python train.py --n_kv_head=1 --d_mlp=768 --norm_place="pre" --norm_eps=1e-05 --positions="rope" --rope_base=10000.0 --tie_embeddings=true --train_tokens=629700000
MLP neurons of a small language model. Each row is named by its layer, matrix (up: input weights; down: output weights) and neuron, and shows model dimensions 16-143. Each number is 128 + 32 x the weight over its row's rms, rounded and kept within 0 to 255. Numbers have three digits each.
After each neuron's rows, "fires before" lists the tokens most often just after its 100 highest values on Wikipedia text that the model never trained on. A number after a token or word is its count.

L9.up62:205132135135129122064138078123021184059074137128143106093160212091152170150119133104117113145107121128169125167123147110077167161115114110181101078128137114151092112115136099154144156150153142097118139140142094141124149112151101142117091180144142108092142168137119134153135228120128207139091079100137057126129087110151092086115141159146121144096130171160132111090137154095150070154116
L9.down62:115155119133143116081132133137088113151094125164123131112081122116126183122139165155149147168135076097112152093078148112157120040096058166175081152155161117090020116131162136084117162179171179122108145132123101134132136151134148163147085140096186154126121136128070123177081149103134117132149168127138128158172123143079105124216140132137103141106099120195153081068145109164108126087153
fires before: "| " 35, ". " 11, "-" 4, "y " 4

L12.up299:188061157070130078138136189109072119172118118085186112089085134091176095049127070045151151159130146138099136155124136183144146131149096079165129145160126160143108093099179151107191150132178141127178064152172131175092086144156119130164096159111122081113144155135163147107048127100095146152156135155155112099148129106124120136127159152147118133044152128109154114153200089172134077108106
L12.down299:143069122173148116130106137137155103126106072143091087145124174160150064071100120131117146160114168108065106089099119141148176133166149133176234140136143105161141160164049106086146152119124123098119065156137083152100134154176052127118154110078127140155125071159109077133143126148078118085125115129151099126084154143139109136158110123092118145107132131171107187097137171091171105173094
fires before: ": " 60, "/" 4

L12.up247:168133152079150107105146168157113082092108099128159161133158151148168137062138211127148085142116165146129123153149118090125135084140104087175087163129125165133117138129065153099209188155131106086152130134097120188097140108167127123150077059177123155179169084122116115081094097133101151149133122151082128139162151087158174155105146121194110155101173152128088109137171059199124097118145
L12.down247:131199147114080112086110123158134121112154135147099091133217163123192142121150151075110130154170061177175122150159148114152062140097150110108190097090142141172157106130173137161126088097156101156131128159162167110128094095129152121136174115139115109119130137086131117054173177154207069150102155116081152070066119084112153162142051109089101148091159120167141099071149111166150166137132
fires before: "and " 14, "of " 13, ", " 12, "(" 9, "\n" 8, "who " 8

L11.up39:173156124123053082083101075123080084160159056095147137130091110067122094169126172112137099140122191152130127132155104162122111102195091075207113171160164141124131174112115106145110134113121073112148105163077128153144160135121149169098117097145134082145124127155097141185103164107127131165100119133109133113157115111131160064131112143226121163169140178139108157193162086198094113144128
L11.down39:106077173115129115105105075193097062126124173151127061126100132110106109168127165121100110156138076114077163148117075137138126209108137131139110109101100155142122094137133139159205114120059177112132126142153130100164102173140141116109174147138084142136161127091064157123092114168144148154082125116032151076179134165140176168139155121125116094109103110137123093154122117090147119208180
fires before: "by " 41, "in " 16, "to " 10, "as " 8

L13.up279:115133217106193128059192122118147134126133086102108159120077150156135127111130094041129101144139155103111147145168116156095089146143137124107091147149132126200084110155114145047122152076140112079150140185170100164132147046193087087126109162139097142108089133141176147168101074136133154124163141101133157125128092101141111126135145133168159154137136135137158161102154110153194103113081
L13.down279:108140131184112133155169073138156143053162091079091121111145138076132212112151133102102105173139092140160128123104140101077111160144162176091116173089130084151109104213136131145119102093093138190147163162146091146161140097160127114125165136138139074105196077151178118114161103132151141161099169172149143121111130083135099136124118118118101146141104116105150154106160130140089036124115
fires before: " " 41, "s " 7, "4" 6

L16.up399:152105162109175148125085126054118170106184139104104136125176161125173145126135127049206121135138078073086129083148075146118146153099157083094137135180150147171072119138105123058111119095203140168082108188107081093112171107150069149105169131126173205128102123114109125139167130108139119088072142125133121144116157082094181118128207120124116133111166152114131121141126096186166087101104
L16.down399:093103100205085133107116077151107056122105168144105126124122158156130130116129135097177123156161111090079156135180121199116056116150147158128113133089185168130144120186156095138105008076093118143150132159073111144196183067133150108125160180150118110115132077166152123105199095164105110107138101103114179144145112115115119127091127131120125127100119143138113173133098152155154103158126
fires before: "0 " 14, "1" 13, "0" 13, "4" 8, "2" 7, "1 " 4

L13.up78:114153119124127117114120124104133136095125156079116210132135120052155113149165151145196135129125171100117130131152123191162125113083136035154119182124149130122132154161101164049146142146152069084124132098107168121091169113140117094105142111155111130144201080130158130130133142136095170107163101142092152149155166107128105151176142174202118132159142118114092192136097141131141053092137
L13.down78:123081107128134148144133150137159112120194088136152161128101159148141086101107108123081144157130102166149162115094194145061130108176099163105127080147113094184091132132117151203058114166138137129099159112167126150076093096096047083103097118124145134183189139157148103095154120044138126126127137131150108155178091124177102120144092080095111130139134122122151127093132091182080178144166
fires before: "of " 48, "and " 4, "on " 4

L6.up221:089167102096119156068109148099147167148086107144184136028147154121136143118123158138133097116089142208150099154173126130102113137125075157123115136106110151176085120120146104134139177147105148110127097169094097126115140151142090140122141120101108127134117128139143193192129172151108130076109108112063071120033050108120151158128136130120121137119144150118190167120124031085132126162145
L6.down221:119187130133129158111111152097131122169088075100120097131139115138118053165114139119109123182131120081125179123094136097172117105096170149153093091063128166118208157153154150134149183123123140099101144142125171154129116095128181141127173077153125141201129086117125146106128132130166123124078178091108127133103136188168120088139141099099088125103116133128158096124141178209171095129164
fires before: ", " 32, ". " 11, "(" 11, "in " 5, "." 5

L13.up540:121143150106132176126096103057164104077092150084150119155153145172119175132114090114138084158107134108168103117129135146145152115194092146156155160167110123167107106068121104141143109049157167150103147163100107157108149122178079141153139191110168118136125130143159125092082133065098081087163127129108137165137073094117179118128106195113130107089146092094168117150118063141147055119163
L13.down540:117173123105101082130116069109087079104119159173119069152137149147094124176165141142142168150145101150080139130117148119131141149169124141097115081095116057156147148131085085082137192096152198167131135170136137069173127112160173149161105172129133134131105115113131116065105082138185100114158163195074159166097123148086088059125103136087121157113121047107170162131108097110125103156150
fires before: "| " 66, "L " 5, "|" 4

L19.up371:094133120115172090189121126119139106135121104085059142159157145061160154131138154078171143103089141136110192175132101162168105153112105066172110074108130184114169117188106131044129147147150063130150144127129111161173117151118117103135132075087150098113210119154115126124165141159134178113132071108133110140127152194136115139164122146125111125159205163084146169164151112155123107148128
L19.down371:071117159115079176108167086139139121085163106130183148113121123185159102138161169169075176087169147133084111158125089120137115161098146127144106153184098151113126129115103134125127147150145136100144107149187129109049109103115167128092137120135138143128173115115156147123100144129074081073088110160117164145100088098156191116078132124124125179158100107137084073088081182208143082126125
fires before: "of " 40, " " 14, "el" 4

L2.up173:116092142090170088118107100066180145111143090083149184140125133136168129165168163120108136126069116104120109148128125181151147065128104151111099131142101135131103142162101131114144179129149171145090109153104210160130152115127146159122088114138106137143154190116179107079107121137152100137127178117090105137030128103157125138212172129118133173132121141103151136196176100138158081205137
L2.down173:135077161108124135128074180143155064155157125127137123117122157127113123135110132182124129172159191177115113092125134070171147103127129119103150126149139146110133155119096101125107093120188120105168110111136152128138073148133190161169143157121138168110087150143121180088154125165105146116076088068097155144111147097100087125133068165087083115089105156078185091205143079157091128127172
fires before: "= " 30, "- " 13, "\n\n" 7, "\n" 6, "==" 4

L15.up369:182150134057170117128117186077130109122150103094073029145137138151113102191179140130178099101042122094173116135134152130070103155131084111121181138150114140163114141105208106134124124153158067118106076142087126124152179135178150145150140128125143154164139115112141135115119129132109111064136077123113125119085166131082146112120093122125132164091124094139146080132157116131159097097146
L15.down369:121137129165151168148084162107153103149155108118141144077089091106115103100077117126063088138152161041094088102156117058089188139118137132118147156157127119100171098178209094124091153184132127173103126157114201110112060156108106103146142098108110099070169161072090135143120102122088093144129151126194084125129101160140087147156095134144131116181148181207123139135135117159098171073164
fires before: "|" 59, "| " 10, "of " 4, "in " 4, "(" 4

L12.up473:129138119114186117083213085105152115176127082091106145032163111130134085179181088142095095086093175095159111143201160108094164143138178146106092106106119168120122166106167162128130159154096107083116140184109196132153147105156112148133132125086105158138099147138119132153130133121135127128118125074104134129107098134180158129151177144127079156118136093165074188155161154097163087101126
L12.down473:160101141116151109145088104112147064054117103114121170118132120114146131170079132104128105133131133122131094180158105173155128154072133105161146139166199140148199082132142139095175072133188088075126139140152135156148118108081185131108162112140065116135138107140109133122135148142147121066066202087109137146130181142111133098195089119063091160168083126145102092126115138194172145129146
fires before: ", " 22, ". " 9, "\n\n" 8, "\n" 6, "in " 6, "(" 5

L16.up36:155137113051166138073087215080103111158098070134048097106123112088134088158176115116135137107112141138119146167133177132141120152157118159159130140094126127177087113108127118134137134137106157073103169099113091141162173125138120152122118075109117134107159171178078131145143116102117117069163075090114161146120192136120114134163083093109111144097173131111166114135069133166099086107138
L16.down36:111136126167128141147114126140215184167158130078112115123201123172070146121108071136111084085108116126128125094126099118135115115176134110192143058135145101194091083156130140139107086139133070141130111158113094090122121078154152127141123148135108078169153112116176138108082123150064161126084163203123113096108145153119187127126142183132125168194109038146175099070130136121160120122153
fires before: "| " 47, "|" 14, "and " 7, ", " 5, "(" 4

L16.up100:168114148061125145115105169009112201179106112158093150148125153177135097130144129103211132113096151066148119167101043175145175070147110128140137103154070111135140129097131066166126148156136096092064090113198105183075108118170121088098121155179088126104195116172123126099105131132136096131132158122099105175154163123107113096140139109090148198151172104052110131155133150112131164112153
L16.down100:118143148088055157107107164125096143143133110151159161139130182165132147141151088123158065129162120143096138129114129118106084117165179069093094123161171126102092097149133097191177142175152122128094085140140141095141106095090162116126087077175136106107152170116150154113138093117126157120143160121116122162138121122120136172126130123061082129137134058145139103151137091116163114204096
fires before: "| " 55, "ag" 7, "(" 7, ": " 5, "sh" 4

L12.up424:136088155109134146126198168163109121124126119140144135114121191120130091065188194072150108107075116082166105139173131137107166106125147137182086110167127148164110138085179160108174231088108096123124097131153111127136153074166091140128131112112147145136118116086157087089155098102136135079138156125111131161104115061144153135136168118128150171106148231106099146126168124175169115164128
L12.down424:171174125128099154144127122169107103116118119201104102138143108064153131102115189105124152141156104092152076177127109139109097117143070166117087121104192134111092189100137135181096137089092142194135153125116109145167117185184142103116172078175152156131069065107104074156108105133099194173067122118120107104087080156131099092097081111089125098141086159150053158150198080124139095134107
fires before: "| " 48, "4" 6, "3" 4, ": " 4, "6" 4

L16.up388:118067122044149080124110194083020159113094106084120178102108111118150107156163139133120128089143172099137133093121190150146151123165147059123097121144113173170147138082144132161149123159088126105134147124116105086156103125165142151128164085144124181130115097154167133174111103182095144107145097132182111114118108157150148069143081083193132146098124068122116119150165139180157037089114
L16.down388:131173156158103090162141156163159119100134134144115151177153176158120033079135080166130145126092124111079139096071146055119140150132151116165123072105113190119164115110143115111121102154161098125130119172092107174102096091139168140124149106144103077179141150138054104140161126194105138127144194090073137082140205140107133165048069169123084143152129157143120152145097118123112124132113
fires before: "to " 22, "of " 19, "in " 11, "was " 5

L12.up110:093115127077141088132178129139125098179155113081101162156123138122160165086156216069113077134129175186127128108157146100111171089140074101117131156138109152159126129118146095085140159147093093079169058155157149159058135098146132140159117147136123140179115121145215099119137098131074116123119091140134081155118105121165151129139163130193163112120125222080144183124152096168119119212107
L12.down110:101255125185112108149141163093135147159101116117140087128151184155172101138105183099146109197148065138130089147142130146149155167098101152134153110075129165159148096154118104104080118135147114101162121132087135154113104118068097125126192079143098129110153069098167095129140126114138116123100111152105128100117147159066138142121134115132090174122065063146131100126043095125123133106142
fires before: "of " 36, "and " 10, "\n" 7, "to " 7, "who " 4, "(" 4

L13.up92:135153128109194167131109176098163154108123111108098108109144169148124130120154106142140107132103114110112100108144102152157125142129114166163169109183137140142106110131119177113177131111150084146067146134132084122085143108098102126134159105076144118067114067142170124124097138125135137054140087162139137154135106128088136165163177115132140116075114181078140169145169059209125101204134
L13.down92:078163162138127149149135088133110148107093149157163115133119162088214142163102155112126146122148078114120120113075142120145119161130119129128080105129147128124171107142065114104120157102142143105133145111144087122179101070178149141144130120181131154168179079112143092093153177132195169102120127151133141088108157154172123226087100085155089148123100089094109206077153108156083107173144
fires before: "\n" 53, "\n\n" 8, "| " 6

L12.up545:111156141084119117113106158138153113147069097081180139143100132108180129121143196121115148103122208108131124119163080206130144134189101068150160070115082136147113116141080176154139150105195141027131083130125101120089112100180141144096111070116154141189139119111209094148127131112119127162123072118082171107123161126157123182122091130160109116085161104090094158133215080160119090110150
L12.down545:138126102124124128145098174142130118089131146143108092098170153142187114138087139130130120112133163112129137112124114121134084143127142124142160117101118129146142077127125125118120124158107117128109117102129132108117099109099121153092120138122133112131129160095128089136122124143099153131133130104126121119116169146145133120145144140116109157147152135125149150134130123130122128141127
fires before: "==" 23, "===" 14, "= " 10, "=== " 7, ": " 6, "== " 6

L18.up216:141129128098175150107130098180164080172156144087100117108148163117143139089162104067114161088158142135144103029108024096120159120110088112123106091072146148223112133130114132120167152162144133114112136179144154137109113139150166086152156108163114137131158114170179163134058108128139165140117114199077128140102143090170129108149097132141182149081146087078134119094135139174115131203104
L18.down216:084072165152155094162130128123122146088142133122178106133127070107105178180065163107161143125121104118108132130110171092191136124137155142151126163138083124147150117126076108104186082179136154142124167123089152149045133147089132143143104107163162100144148100125154164065148125088121121080070096130168132091117138092164106036138153192110154099149169159116111096093142134132148137130101
fires before: "9" 25, "9 " 10, "8" 10, "0" 7, "7" 5

L16.up289:076145105113142072151137188105128152122131121054097123084151106120123082102157147065179106130140172190124091095134056100096157128117139136152169060203147196148113088160090135191160122133122128140120138133139176147148128069108113110128126103094158149074180191123122119164097154158105116094167076140119129167094161151102143107134104121115127142104089110063089085141127105145149146117125
L16.down289:105145141125162180152088182114135072113090129184114201157197118118107145137089149098134102078151068125149146132117182110142105091168158121115070132155078105135126101132177068142138099088137133129073158144120139116099082197158184137158068123152136121130072118155086116101128124112135163186174177157122111175125144136124135105136121113053096160158086089158125113133150089078103115118118
fires before: "a" 33, "a " 27, "S" 13, "as" 9, "p" 4

L15.up452:176196119050143085090103121128090145153146131107141196148126108102154099156135156142178167132170127099129104142111134166121133139102177103142097160140142148125112183152110159092132121105132115072103132138014114133111167113106129112199143060126124122114142084126168159140091180156141152136112095101063085201131134152119141096167136154145121154156096099119097175150128145170112134156139
L15.down452:076079148197173144145117159118095165144050113101151103209127134130078117149113136156047131086112137135119096139101144106089114143115136104113184137096055152163160095113167076110143115152118060128122154126117176148143153134152150138109117135124092145186141144147111151148100098138106115145113137124156227086173140167149141125096110131160078124146158165115076156177127092140094083048120
fires before: "of " 51, "and " 6

L11.up94:114145105097118152103062139173133139125116120069169171139098125075203095163097194124138099087168115162124083129153111161129117080097107113117155147164091141147107130120083114135153159099169085143117129138188124183114124171158135062089112080110108123077097077154122158194111153128159126172102068157169115131142151123141140099180191120182184156113151126096111127133108092085112143180106
L11.down94:065132087095094110144111131163137161156162144099143182162130162181150075133097162145096178150079144093112117173120129188161166141145078113102114087146150136132130137159124111145104140112138147101135136106156136084094026170120152175138166122102123147129139051139144071135150130122196099149087137154189164098172116172165162097168138115077157158109114072069161073143160103060113143146128
fires before: "| " 22, "===" 16, "- " 6, "ing " 5, "==" 5, "s" 4

L16.up161:106164124101148076075092119136186179104173116063211139102150095088149122095118119106120142093128202125093175098110135115104108129142168088133143124167135124098153142127129071153145114121145098140092081155100074158088166160166135123183133111098119059077144120101191202155123130123112171077111097115097116135120129124134148149152092166113121176156130117070084120132115130113131072110153
L16.down161:149150182100116101169126141133077142124124163152108140111144086117052098180152130178125117131097087159159114149119135171102135214085090093145109070093130124110091077130172142146115154102135124090115107114100151082101096115166154142084155093129115178143122119135144110071154132162172135138075104188140140092186110148155167135095144145152075143131187104134111151100163170155166082108122
fires before: ", " 17, "of " 14, ". " 13, "." 6, "' " 4, "and " 4

L16.up593:116131096133144109107153171129106204165138155140138116161148127142125069090131155095195087175081126104187114127138029127123147100148102135140134125222117191149115198155116115182141129129086078103140131123101113123123130098180100103140093158140198097093161138080133111103097146037056127170172114075156143103123150148149136129144132105129166167165112128115084149166164098149141104110190
L16.down593:101103139182109182142159124091099092087099117095131149130155179123160074096111157114127105052117104101153114164156149112058108124170166127056087142122103147098139164128142138089117143160113076153105170117082124147145101166088173167140098087169116097101119134173146155109126131100192175183174179171118113162129115165057138164075094130036108127176134080137138137160085095175148105157117
fires before: "p" 36, "S" 10, "p " 9, "a" 6, "m" 5

L16.up325:144130137067155108056130142049102108116120150142145150069103093136120072131089144127123156057104176108115119107123170101147187122172140117184079105167072109162120092067059167074113147154133123175113109154131113085162148137138120107102081144111153158128164098154196155134119195146120165112176144094119099117101126127130130114151156028187106139182139148142125158143160116127102095111097
L16.down325:178167134152091122158164181133082093098066120144139112078091151111116116113109162114143084121141147115116125104075166078147193075156132183151153150111074135154140105139109138133107112179140145182153148142161114196172152185117122072099123096212175130168081073133106064107127115186134121141144173149117077146157096106152153116056148124136115111146069180096132118108109164114137164125082
fires before: "to " 50, "as " 21, "for " 4

L18.up703:176161135104118128085191181140146198186128146136083105073160141140139174092092086113136125139151106110105112102175088109135109100112118103152126087157121129114104129082164179065076150130172116079108132129124102125134202147150110090182114055126113107156113119146144119149098164077101190084138139123139102154116157101103104130150161154105156183064116144078165135130108133093125116199085
L18.down703:160121104118094150103145113155142137133123140117137140142134144159145125143163112093086141096110109170134139086094139164132130077149126162150117083081106146194118126174152133124153121099055103159118112126097091085213138137172134135071120149144138159098173120139102141072107162138095092192192154078174141146108079155134143168116131148099004087154149204145139076148142182122145132118117
fires before: "201" 22, "202" 20, "200" 10

L12.up98:132170226076149128114134118132135126125105104107094126046205150066166130116156101074141129097147166090191072163138149140131119104131134149087120157118122106130171148144159152121122183124122094127137119126139125085120091145159117085154163141097146116111111124062111155140071153124123154132154109142128079148174094109120116071218105134097101118152151144104208137110133151082158095115053
L12.down98:096148131190130143123097113167161186144127107125168144137101188133099101100172138155180120157151113049107127136123104097177135097157101171189145068127147146160144118157117144126112124106113101119160189080119120178148094185128158145162115130138117155138076110109157085135095123124101113086151144122089165148135098124142150082139133092103095120140032108098151084137097143181208132122176
fires before: ", " 27, ". " 16, "==" 9, "\n" 7, "." 5, ") " 4

L11.up211:137077099149161118090137148088089151087116123157166157065135160100121170098149179085131049150157120107121129144110107076138185130127134092122147148141051195113109147149098119125136118164122126171111093124149146160135136131145128139130084123146198127056143165095210198146112172159122120143177051068108122151159081140168171064116095147187100153156145140139123078087144138137139067087108
L11.down211:193196167107112122183140145164167137180097065108120139069088068129024113100136153118143090105110153095112092121107129120094169092172090086129136133082146136104123108119152194165049139152136096153093147133138134133151112073165149166135124108138098112177106110190122074100143149160144159093135114076109143178163202120167148089063094124097102139127125109147176188192124158141088151086178
fires before: "the " 44, "an " 5, "to " 4

L2.up618:143145122096167107055129138155145186158133094139177143096143151121159129109128138100151115165116201105122131164160153117139151076084090141093122184185136083169119077129116161075140201078088118090126103171111136210150139134145089152134157160072186120083142108151138141108098138128154094118098126182105087158120158148155118155168121121141127148164133116125174106179122055104158123143098
L2.down618:100138113133149088140155070158119220140107133122134080114162137155152139140034128134114143167131071103114127159105173095168097191134153139133214119078142111111190153142169124143130171131144134108091145093191171165104066150101090149138168105149110081155066112127083151113112144133165100125080095144071181133163099225136099082102143093134110115067098100144175115132072103087047106125149
fires before: "ed " 19, "ing " 10, "s " 8, "ed" 7, "s" 7, "er " 5

L12.up623:133156182114133158110157091127122077152143078144125162120108155109243132123150132091187114141104145107139092098120080130106104074118143117147171068136113117205102082124097103066116195116106096135084060125120152111139107120130121109181123131106104184161135134068115109128076107157146196178144172161088102147106137132150143118164138154185135152087161179134140143109106154152149117161115
L12.down623:130162154168129153144078094111125202148160104127204081131098175125097156059165103175097087163143133108120173081133114092133159150168089142116138116097168201152159167125055092156116149103125126150128107125170061139165081143095106123121139161117135152174124166049176113142132135144077159135092121052142121049162177131106114113069115118121134105180105136107123105165142148085195083151118
fires before: "| " 55, "2 " 7, "1 " 6, "(" 5, "|" 4, "\n" 4

L16.up47:147122072121141131132207119106133071152130158083127117101135177104152117126174116135161138139179212107110118120171128151043118055164163056135092114127094113154114138110131180151108156101112110149138115161129030107143117084165131112148109162147144143076161152121156178152111133112117088133145057083050127129176149090135111114118105137161078118103101157106111122171161116084165086167137
L16.down47:111118165105139163126083096126137158119147119139138162119102093103090176146134156112136135122147127136143151156122133136141132140106142116129138106128165104114156134126138100104136094134145114158146137090104122133130134162093143175114163104151134116107122127115120115082105116150124140146098144128117137137137138154148162139127128161136146128122091122135142121152119093163128153122126
fires before: "\n" 40, "- " 16, "| " 12, "\n\n" 10

L19.up409:164124102084120124098136131148144185185130118099199150042195174112145078080138112107113104158133102091104138113197124131089159139164124145123115111141075142097066131107166161110099153142152142080104107157093096107152155171157109129120102083118107161132127114091128162096087108102136143125183162145098170110111153162125109150137205182127155117112126197038152106149125131108128089205133
L19.down409:105143132100173157102076116124096159152130113157068104170140103117098124175125107138117146135129179152169120077093144149107161149163154099114169101115145069138120146198101079141167081116087110190098127153102107073150107098173142112121190145050134129176103096118145131108127130152067134158145075045127149119104115080195173192110122156088072101156095155175071115089112194139114131085064
fires before: "202" 47, "201" 37, "200" 7

L16.up705:106179144088117141140136123103098082106176134069088172136077136136101107153176181155202105082102129132151120146137118166120147158109163056133123144167171184119094093117127146148144069121172108108091093113099140140115180103108139120110186104126125118090153114151180111148131162128073118123147078063073147197139123145171122122176130150209114124162125122121087165148159147182102066123141
L16.down705:138162108142169149158106124121103105150079142130123179160127120147000187118056068121143107106138164058154129122105119156131134169130085125153166150139165187093184101142161125138112158100143065111115147108149142135149117165083113096072126070158101135133118177177092086076106128137087131081110079165152162122173193131179114103161159177152137125116121145106156150132132107144104111119142
fires before: "of " 77, "is " 6

L11.up148:100186144129148135096165083110070126152133143135089165155239158077135130145138143140129153114116131083159147165169148085084130120142133153077159096113061106182146128112080109096133165156150090101144083108133076129089156129116118132110127159176151058155145156098119063199127217112110134177167088109148070189128147102172109104163111127111147166137150168133131179077152141128191091140081
L11.down148:081164131155193132102104136152166122122136063181074109119194141156104103118117070124140118128156140065137181144086126071150063113113118191162110181089120104118182089143142156095100093190084099128149178132109137174129127123148147168178170139097111114104132092103131127191149128091132143110163176122199066132170135079164147097080079156149094130124134098130167131065157112170136128098069
fires before: "| " 35, "rd " 10, "–" 10, ": " 6, ". " 6, ", " 6

L7.up754:209102139147148124124177168124070124135064067130198076056160111081118113139146132114088141119134121103194089092111153133136153091158169134151110169164113137135127114163107166119140096134121125059121112158143153164133116086129126079152096135155079149133143194116125139137106175048122108077126112070110135170146123098141122108117124178172115157161222151113093117180147142154160025150115
L7.down754:157091140175096170080123095146087100102159129151077097111160128132074116098098152109152104134171152125116123085134128175102100098183124108122140093139087106133112147107206209126059125180188090085104119098071106146117154140110124089122172093096159066175105111137081122095132173114085104171149151104131162186165132165197102124113118131081131167106128162126126164172073138165046160130185
fires before: "the " 24, "he " 16, "they " 5, "she " 4, "it " 4

L13.up567:126174144070186141154176147148150168126135073113099081118137144195168156096145123101136103089114140129193099160163138158089106134172094109177169085138101163117149145081152194118125157095137034078084137173147093122138172102122091132079186122122151161142116112116137134143057126107125085097164111099101096122159106067156158143131140104145118075100108160185078198149165108156134112133148
L13.down567:148116119112139144146097115126096128108087133141096146118083146114240160085125127119153112112127094120106101123199164108150103107112155151149144139151148143151133148123111085093093150145067126097124128094119151160132177117167144090171071140138144112117137090122155088121117077095128162102141126135086130079100158054147144095145157172167141162147159189101164130159147065190154131160107
fires before: "\n" 53, "\n\n" 17, ")" 6, "| " 5, "(" 4

L15.up266:105099148160093141113083098083128149107134102084157189136094126133145112090102163104127135157062201105128128078171071146107120120062118131148130146105133132107147167052124151095128129125135157122154143130072153186087152165144130158098071123124151124153174195100157114103170126124120137113089143133075147137163060125162103084139127113163099190213159122171076091168146161149133081133119
L15.down266:125157105097137095135109124139125119082154131128136165130194097125107150184122109130085097116150087133120109203154158200065124100162063147092125082165100136128096158205130082160092091134167134092111088144177089081101101171115103205061115125100114155127109156109127162119184147119215098194153178118100096126103139103135106150158148198148137072154152084141105122130109073096153089156169
fires before: "of " 22, "in " 14, "and " 7, "to " 7, "who " 4

L9.up75:117115147127186112102161129125081132111158076076125241075154126064144144144182114084141097155105169098177167134219133126160148126107162128111093103094112133121103166113081162105158124086103150138140112167106120146112126118097126155082082108084132143122155142086172176089146136172145130122146133077128148129121168147169167122128178109128153141125141163142140151147195080090182097195084
L9.down75:178132085164161184165121169087167141167157157140167101135189107154181134151083171128149183126113073179118145138115110181078118160164086121143160143141146085115121090109127136199055068094156095128114170059148080145142180143138169088117075113153107092133094155170063150104181121111138120115175128171145116158118150147119118065098146117125077082104112164125125094117111145124089133126140
fires before: "\n" 39, "Republican " 7, " " 6, "Italian " 4

L19.up524:162111098115114084148137131152048154102167115115132121138117141168122155096119160161159062121136117105154122100195101089058114113196154099130149172180126205169093109114104137143134150102121133175154154210111084134086100140202123083130128115126097124158099130154185141117137091146131139165174060106123139124148102127110189165149074130208138076205129194114096155147130144146124080084057
L19.down524:183144171182162115105128140109150072121125163113104171122085096116000051141168074095150120090135127118120158137080191128100161125160120147081164144058146131116151090142183160142123114176084125137120176081112138181135153086083134129159126109137103197134114109117185071139134117162106107162166119134164101113152139154118125094105104153135109149119145141127101127154070145133119147077158
fires before: "to " 31, "in " 10, "as " 7, "by " 6, "for " 6

L11.up628:108074122101136119137197186160080133132168095160115135171113133149120138109146141111166080114129186113212140104144138127045144109159129166108146158132064142172117113138154130107113154169110147125060132137123120139085130129172094143149138145123158122114093147105195173154133181125118139123203122055079096163115120136152172119118113135160129125079124175121125115126162059038095137126088
L11.down628:126148139117122094149098143154163134139115098130065110124126107085066125103143219075145190115114089131081170135163128101103134108106116139169126131142146132106165165137154132169131134165117080090135112158092180196119179147153089158123092162161085106162115120154080173166125095169213075108093131088100092110103142081063119110104074147161135207147111151106132104127109152179193132123123
fires before: "the " 49, "in " 5, "a " 5

L20.up336:105146109091156119103151225111164113124091151106095100140148108099163144157131060134155148146163105130141114106117164097153141116126177154154131104150129204139129061163101124155120138120135154108125107122100105126116118148124118155130148091122101127091180141105070100118108213128071148121078140123132128160097112138058201119168103051109156128168087149109047127141141128137155151107055
L20.down336:106146166147134152133149075085095144090065100142067107106186119070132116056157145078118134104107154146145114096129156092087094082162152117111122182141160125129092086149137174157122137119162081168155158111108146061161074144076159115134161105046188114159135133168160096118096124149109190102132091141093082163120196076134140154116162120063148179143121129140122140194101133135202159111071
fires before: "a " 28, "a" 17, "as " 8, "55" 5, "A " 5

L11.up472:129132175124170141119140152088096094160076102133131169073131149063226109158153081091141099082117125117129162129178148202092118110161177083119148075100177142099136134077171139125192119176137109131114140214115148146104139098160075122149128128142175139176131103136126091083126077143142148081131106134094120159143125105150107163145128124158122165135099119125087161157211139203124090100068
L11.down472:148138159124099116052144120165144172116091131135084157153150093104144065049186104100113140136145078172107153155104100191190053127101109160105135106129173061171124154136117142159117080129113104144206097110106126134149114127128117149084169056055144108115143131159130139139125129162187075143145177155122134059155076097192135136230130172131100138134108116077165126144113150087090156169163
fires before: "\n\n" 31, ": " 18, "\n" 12, "–" 11, "===" 5, "==" 4

L2.up524:080067175139156138084153122142138139147139087068180185113161111073138158183086118094129137108139141191222166087160160116158132135106128191122107107141126157140113173126092096122146126124150097169135146150082116137104139146116156157146140141106149152165171098144133127126132160107106117218152136164147145206141153143150185126115146086170140108123146226126056126117107103099092083151145
L2.down524:171120104127150136128043096136077152110154095127148099138122125091141154160142094128100174132139101103134129160129134163069172155119127095101130140099075130060103137121135121150097155149144129149081135089115128150130097186087146143067094137096073145111099137133181117047108094121085162198159159105212113102167147201145091148214158191103135127138131135136160124123126116118151110121119
fires before: "\n" 74, "Italian " 4, "Succeeded " 4, "Preceded " 4